config.toml
n_layer = 16
rope_base = 10000.0
rope_fraction = 1.0
bias = "none"
init_std_qkv = 0.0263
decay_shape = "linear"
doc_mask = true
MLP neurons of a small language model. Each row is named by its layer, matrix (gate and up: input weights) and neuron, and shows model dimensions 341-436. Each number is 500 + 50 x the weight over its row's rms, rounded and kept within 0 to 999. Numbers have three digits each. A neuron's up and down rows have the sign that makes its largest values positive.
A block is one neuron, or neurons of one layer that tend to fire together. After each block is what it responds to, as a language model described it from the Wikipedia text at the highest values.

L2.gate46:498554517538501450505458423482563490497483504546550509469564532574513474524514478604485423487593475569575455510508443482441518500505531629383518549517525518501423495549455488421505471434516509504486483464512609461461523496541535503448406496534533548629448527377504549503421468459450502452
L2.up46:432493438531535432497510429511446645480438542462401480491454491441449488468617509623519524518507458544565509478432460523484458471481559564539487509543521601455508486472486423515434549471632455559477610499441492546487436473530516527507525465454530523494455541532507547466505510492495559557
L2.gate86:445521576554481511440568490537546517536498364540404528545489466458543582544599550518469469502547447470554611490575473446499463519441551529491529519502476485554496439447472583632386418460526435502447551504512502441499505488477519412475477462496465479456468481436558534537543574543469515563
L2.up86:508556434534517394490478563523552512494455416440460466501535443485583499481445483513499502516475509439554519388504495621589581491445501602603559532568543524445461530587538588487542572498541625484627533593532561534491499491564578526468527438475533498521524523435517502471493534550476415561
L2.gate109:407580466567389437596525485535597528551517442464482475489466460561541516601556467529463489584391448401560483523534466546448460430530538446473500502514563559488498574421482541543507493582566613498459530506620560504517471442513422492492580567515591429560533464471542524480539543502486573400
L2.up109:464485455549478519440578528558552449465459478441494430519482455541538575490518584480518447461520482526562524538422465506479506539424549541632520533491428509500538530585493633483528494488528482477583474530512524476503477517441587431488488480493477521496498500456508445528543475560464520481
L2.gate128:539504544520540584463393477487456499483479365552502516535477543515593514490452425511506428555458432433572565550561448514544511529506450490441592420564556473594480479461554555454549524451559530557463484442457487480453408444465559544462489409526549442488537503527494574518555532495511461507
L2.up128:438561483530508458470491571560563545499519447450471486467584597503583532543604585534538581498507485348422578419614465536506527493462532577508528443503565504478530558542518532501488498463544455519473505539541567426459393471510527505506446511503539471440408440493513635496461472500484538574
L2.gate134:508524466561576409530540480546468546448414439438433484471522568442548456495489390518616462449510535524555564440503510464628478473506507447439544468500497490513445482477466504529507534434556489462489485463505543498516426409461495506508433463464471426503419459591451436468532545484504464443
L2.up134:473517520537459491533529431450448501551576465419576435514529441478561619464613549460458535555535466440437521521532523573475499517531545588458519464493505503466549452456467491488534549533571457563591556463432446468519397459479473582523438449436518488580490461493483611468437433554488606525
L2.gate369:516499479516535482468494480467451563556547373466523454487482505482422498571502476513561469542414413426510420555523501520455529469445465523496511573555580515534446449483544467548547471489562566591468554482479459500443543524445533494529478555487612430442481423462534579436464536490453391414
L2.up369:440511447566552425455462484439510639452519511384444601456550445402526414583551523443471461545508456540505540493479552490579506436498569507430499547569564431538533458549492457467409482523589539455463497559436565552478465460530476451500546520575532542512552399396585539453536527531420478450
L2.gate1020:394563568506432462495551524573606479499513517565412512477568433532525558504460509511548546446473501384517594507519458467440548488458465527475500447502548578523472469594501575398497551428574501469547517467569512478568570465498502572401467429438441459475469477504490559500440438486460502477
L2.up1020:483496456574523528534541554536523509536512411439497493463534535429498468569471465424570539466533561427491598477437427509502493521412458462492471463544477462557476512524483568464428596511481564492442613499462572536529487490439478506562542479512447452397490465564448540506464474440409489571
L2.gate1247:520579431536442588538431415519517550525526473559509561516540449417473580574528478473483485439503475544522548520561357475479526451563464508465529485447482497509535408546450470409460486534540519535379518525578524454541519531470465557562547543549589539459487448500519614437527474540541560517
L2.up1247:509594537510462496398453441486564393466452441571466532555446501488574571432455551499496493538549474528554512510493456436584482439524463557573482583543448525421577476481499536504447418494541537456496547475511518550467435449519411539558507506530399520467478504443456569511378523498483564449
Description: Sentence-opening discourse connectives

L2.gate90:473500530553437515523451530472559463518459503450478526467536546488551482505473556501585469436558569595543477486499494494478408498466478414459451486410491577581453464531415497526466574576536580440466563533511510454486473535497554545535527450415475511563468509543493528476561500422615426509
L2.up90:397397503398512504469550593551415503545469541569425573553428560540527486504484542475466431493444493542504500505528590497513537463591501502549495516524520577491511592442508612559526515489422419429487567546516471470525509527508488483471471548555441471430529477479613559509519554481422462502
L2.gate238:549550500487605459437435492504514398574524492571555503535505570485626538391509515460481417546500512574516569424519501485528465556519473443446507472455497530546420466418470454627548506432497473399479572430505540565507593521494481453548553406488432476520607457469503425465481626457499444467
L2.up238:492540487565507479450630583502529507493446644573577491496505462481594458508490549438462477482583496540460553516418451462522468527555522510533514543505441450519471394512639554430425471513472557487550478540495422475502515583481446538604475460584524456511499507525480506512612543509499531455
L2.gate264:438572478450457574479439497511485479431502554565512488467555540474563506444538477575415444339466515504476630524592508508431426447546440468584593545478449519498503515481449517510378462463532531508482542637510513532389466563518559505443571460491424435525468531471454510461443456515555487495
L2.up264:456495539520470502488444490526420435495546574470586474508509528487533469564513391604506526464427555529461619531559554543436497526562446516529544490425459512484501533497407494593381512469442494445475516610473541513463475530539603545461423530537418405480439540536483448483458461457613431500
L2.gate279:414503456513411451481571603489455514458603505461451537481440456507521508566500519459511556487507596541490489501485548467589467480462580556554461386554608408525492454524516571412509483447516507524446415520515464462496450413507472454486442527525461449514435531493496479511512544517449455440
L2.up279:521622458501470531531484557528546519539472495525562477446529498468517561531519511495504594521610554458518472513453432519570554438457467440595517537453578507564460481462464619430521444585440529426388444465503543580513431476541479497592459529517560430486509580489473503463503549508484459509
L2.gate568:511505505544398624531456574481449568605481478512534452469488497410552493481435560476527471384490487565524514503423556501440447496476489420525493548438484457441584538522499541463489498464367595480547456537530496475587412444522419500575489546366469560433490544559425529494465592464498518503
L2.up568:547501408458599461506625486495483558595500455519481507530468479514462465448469534406444544560514470536535568547575622437472553541472533498510546451483477411567528547550496494583477558502499571483463470515442516562473492507511487517405494493522553546456540545505481501478454444482508508431
L2.gate706:517461456529457519517473499554470550558519555445539509526524549436498646532546553487517462487506444430587594642515483527428434487572494490477550501411482367469487494428538502539529590412490492585487441549462559550528503561531542470535461489492547473531525490551548447371547507527554445509
L2.up706:444485417495511560495566585482450588500481577508460525437444560468546530531463503512485524531535554515596559483504462555487526441497451544555566563516471503558433447509572454470524510426437462464476460349527510514562464551554503502499462503530540466463525584674496532436508401593558515550
L2.gate1237:458499422529496481568501491635556555432515453515464563510522538445542411511451558554467364454478501538537502547508464473485513580489392365485435483429530534485576475548466472519475527499529464507485521589514486470501593625611407494522510455510488472495575399483486456568575494499454505575
L2.up1237:450552467481414516580486504551405463534577468447426506483460607530431468551537520583539459517506511539446557557476503530518499558520527428393537534614465478516508513437539482513472502477574480487573463582358417440500466501551525482494455513529485549478505372498461435560459422582557493569
L2.gate1279:429505408528508421506488493534444509441529549354472449548530483397444523516547477469491576507502560408524500490433586510479490537614453499479461497481491591518460409562628585538492489509503468512470516496529486499527437506452531559480486615560520574450525490486473510507524430453597462557
L2.up1279:500474528509525543477477483524540472553434541606513523480556559539549531499533535570504498460550510465573508501552454529514520456471521515477537436489571424492445559606489459418488507450468472488552455519421599475535499520545467452547452507493501554575499522489505410644460512559421485493
Description: Completing fixed phrases

L7.gate672:521450540510496504624441444434522564471481517458490439613466407440510522587502522578526440465435530500513422500544547448501534519531526574569426508492518526548359514456525446451427544423462504598454550473468487497526550415421482456536551440451490452531438414474440603451530460552483502448
L7.up672:461521485473442528539525522535476453531532465375565477581578483429530430568506474471506476553531442504494446559514419486446500518512498475392495513564470574497486458621490530555548460509437476500501558546427563583560542492487573499467566497583476474505457445459484523522482454498509505427
Description: Fixed-phrase connective heads

L13.gate165:489542490549423465498513458451484415482481509443479533512617553484510513408482519505448545424534498482493512559523547507534423592521508462537427526468490480479563511671417588543557582557521579426460537417499515368574477570481473617475376428517551554459535475495543469532438539474532432425
L13.up165:605526369541505528444538563524494428527574490403437476446533569439510532642513496542511500460509457573527487534476481443533580522455493537432500394516458557460571453461521465551463501543515494475451535515500519524473440445456487489516528559516431513560506421539480447528422540561533502489
L13.gate284:422481445514499457561534504526473491459513453497507550490490421479474546530418502504443438479450506564509560463509417527472415564614436473461429387518483547462508559482415488540499478437477494526399497525519481527484427521539407504430458457425542502448493491437469465488464413368427460474
L13.up284:433454460416494505501600524452458433573599457424500471557494536596553614495476540585465484541527467480476493553485443524541503421516476450532460542530485582520427472533529503502535553469469526611558415462426564480529548530466499509488535412540543553407516498520505471460474518531593409376
L13.gate299:462620478480479392528563588456409535551445503370478537525496419526454497445477410523523485530584542449533515532553538531541527371487459519460502474547509466452557552522496521560535507549557433538461553564528502474485403419570517539526464434560464554485451458523613588493476484472562453494
L13.up299:531555476452446376399555493481468559530541507588496606510549547414471499533532523544499417583430492531435552565352540494536435558460530470478549535433481490517574478498525524537549534411486631515570499510456541521461495493541524467461531488486507464529555471537434408471495418480545511417
L13.gate414:488524437587521461491526473422434456468499569536512414513580567446518502502509492498399555408489480449450533528491509541525480491476562462466425484486469460543472485528562575486545510464534629451589430616480418547516508557585481492464473518412513489596386443481394536467525505535509453612
L13.up414:409475546516495476444450454526512503436539451497501439416528483554475576515409483454548492507539491597486492609528506638535436474535494410555384431605511481505429459468480563586401514537539561511506467410569545465483545509430448513488504512497574538541554556457497543506379480571549529492
L13.gate449:483446495507465464402575475532504483472489485560523442344525435417512475441590491498539435527492563523546586557493560517536439528526430520401517519514393535538419431525430457518418560500541596573444468588592438524483515582553497451562516370508579583545537454466452564528515524524431463534
L13.up449:492484476475471467427455563399470494517493459548513529395532542531463527541514552404491546557442590505479512481457501541483504498605532458568487559520593399527443491553510476521483547433440544431569454481471480461479579503434518425482426468469471524501511426549470553508608455390505531446
L13.gate668:463453546522495492478483477497487520497481551485452484470514522460483516445437539458467469457505502500489589579534520454495508493544499472514484591512456468435462570524535575488464554468430531481609545533440471464488444483623536480479501407471568501552501547524473482480585386432515449523
L13.up668:563573500507436421450532457522534553555381498525431485539477515544430516546460503482465484536463435466483513570478548517558510471466486546461526574490531438442518480517601525489536542516586489504639558547482572502482535445517541481447475479511449577496587442530619488479534441390521438500
L13.gate751:497418437468474407577526539572428575506537419466437514524577503457529507487510520553541529442502567488592524505504528510453528569559374493473503635535503489608522455459563514519476545480614493455546503474524554561540490518503568501517476475438499558548542475364554519444449519431458432536
L13.up751:538502452506544507549433520572481515487488503519479503608499506476559588519519483378448552558544449510535401504493498497577482591529528490527500608527519482575459502495579592404455521529548561548469487447457563494470588541573536564442437482522510485468437469483545469469470403456476451557
L13.gate1233:509485546494455475487458499565619445483467495448401571537577443448431519528559454495461432443521501519563494451467576459549460472434503422459477468471408454458485446511440533505498429510460543528478540598466498440559496495528523510543452544460559622524481494557471594436494563428514503492
L13.up1233:431447527534502450447510506487523542546473527512524510593488522409505467492482509589521501528443557495492531616448534522410532539593454520530537441458475472503453505531489470546519482543514513524567481470467446397517470518520562458428374435458425530490515480538409487499534466508570425482
Description: Sports achievement records

L7.gate40:526501493530450506571538452543515532526353483436467503558483420471495476505346574424435470458443428525550473493494438407387435510566550507479566534516535485533412476514505420489640395477432589504439479548526551521548545553387487463466518459435511520501422445435456495565597518512501474414
L7.up40:376506425534539522521467549395485478485480443450521506525481416544517431555519509595498400417436520453537460509475447507490449564564468546533550556500534625483565494502639463593476500540480459532507485470494487646489491549457468504481509484540425490463524548459571526510491527500463524536
Description: Clause-linking connectives

L2.gate100:462479431453506396490523579478507481464422466484449558503604525507509492586577516539405523486568522411554499520444518468490513419521488464502485519524521478490439513528441569551497480450434491442540436556521550434386424525503457539546522544442631542474489511440539524549529509498552439497
L2.up100:500511486505496403444544543557419469431554483460502534431568596550506545620554455605490615474605552424500410513429538475495520476474574515397471457543528498469479553564438499544423515446454529477501469538505497501429497500525553551595488542477557469506466456575519493597526579523522474504
L2.gate261:475560514392494392599477490544504478479521470539493522507431460516472472553555497559438492499412595477490457519564526471463452501482523494549532570471529495475523523450488546609490319509654578421494463512614540593544496466497449462453482557490525437451534491554493484482582504531499452547
L2.up261:594578611467469447531497518474475472508534513474494527556359425488453511519508453510513587620458534495446456520537513499487575512525519587532485567484559482436481469466498467578497391531559428478407456540484533550566505448485460486405448545498522441468553519557445483480483528471541455499
L2.gate360:504560483435574459458440507528407478528514507506462486482551541523554507485515458548422522505491525475568578475573535445486535465463612508414588574493475397453453544508577500587487418409483496584486456475470501531443520482515590536513439515524621468486481564565434502510517464562547464451
L2.up360:527541488525549496484417437512410527486471493515486487472571576472506465492515477504481490528612472468581504462540527478495425468498588402453529586584528366445443520543548516525505487457484456512443497555443570539440440495374519523555482486461589621529463552564447502448500538574488428505
L2.gate402:477572568472480368569423489556476496452600531478468619548400472546389476515537397520516618596463531473483481516606550538445569416493553493485510528498537498465574504409490479494499401500639472479439451499539493646543525467546481491449488521413574441479489434559443456479514591479518463574
L2.up402:531516518443463430574492535502483517530499494497488509536459464516427431595507507525507536534406627534483479562572498468455580573536547496526552588492553514446545538537495519582485363553548536450487471533601487548615530431498495464479493521520542486516533442520399514462518526463472477514
L2.gate835:534544555473398404572458465539467578477550470512494530511455463511436454523526501513492534529433578483513513535569483480468499486518494490511540600469582504490465526429583495523436378514560486470464497509610512669512591463519501455463484498480494498514505409539495516436542518501558403529
L2.up835:574542565478424499519502544509489530543476516459522523571435428553412499489535469487519568628435511480456433501536500520480539531524533530525516576565570453453481495467513457518495424518504445447461432491513527563513519487508464517453533518493554480512503433496462535509458580472414545495
L2.gate1005:468535489542526444491435464470410504457473486541495505508599497528491453460551453535451548533517515434467472447514457461529597510498609530486574556568545458485427499580516453623482521490513549486527434554478501487482574516457482505518411562525580506485503515585428479498468478565493474498
L2.up1005:506523435482576481509460530460519506404417420457523491482630514541523448486466501521455469532531466496556499436552564411478533518562543524413549573558598475468377532523523501466464522482474547458503447559466522458450550465497512528488471490469599521456522466599409488507520513500493454504
L2.gate1082:545544460500528498534483573431454469499479435418510494532566437514536468558438370480546534513535505487567571548578561474493524533474539534429538517488490483552471473570447509548474450511440646504485448521572525502508475423520501525454426599488463399576529460489426421431519462500299579396
L2.up1082:455469536410455500499589532520484504516637489514601558516495539508456525543566577432478486514437545542428452504469559473511457513541523494608460552455493431441548573428490452574508531557396524523505475594412571547515526493493551560607457602555568430455463539449511486563472571464518470468
L2.gate1297:451592494501478493541481459456488432490448508600450484457574451484526548543575526492479481341464471472543476485503486469507436485490434431578531639487433492478458466532522390567430445479514484436482413440546496426449493555384518491480532574425510439509461527511549527551414461485518505600
L2.up1297:408512504599505500561551514510524398435585492521478551476448558532556529563553443506541566503478497534495504517537452538460499499501474490502480572485390433511443540485512532559519479426510481507537427457520460462477486452481534524595466535498550477484451517539514561520503549566538570470
Description: First-name openings

L7.gate362:457560529509443422483527473472564491445560541555545484494569489528505525460489515490396496483548487419455613460467485576502510490476483518532565559536465450449397524573596584502431521452469515400564490456486418516477549513501553511483451521552526458532461440475418484524487508451481435451
L7.up362:586476608538576422487525476405464514470563516544496528447532553597527514487547529548607530525505618418502464442465452505575459423480503476474533466530496474490481493583512432524500495503437540490487548590507451516506581521495460474521449548552614502596459462471446498463590570531420545462
Description: Word-initial name pieces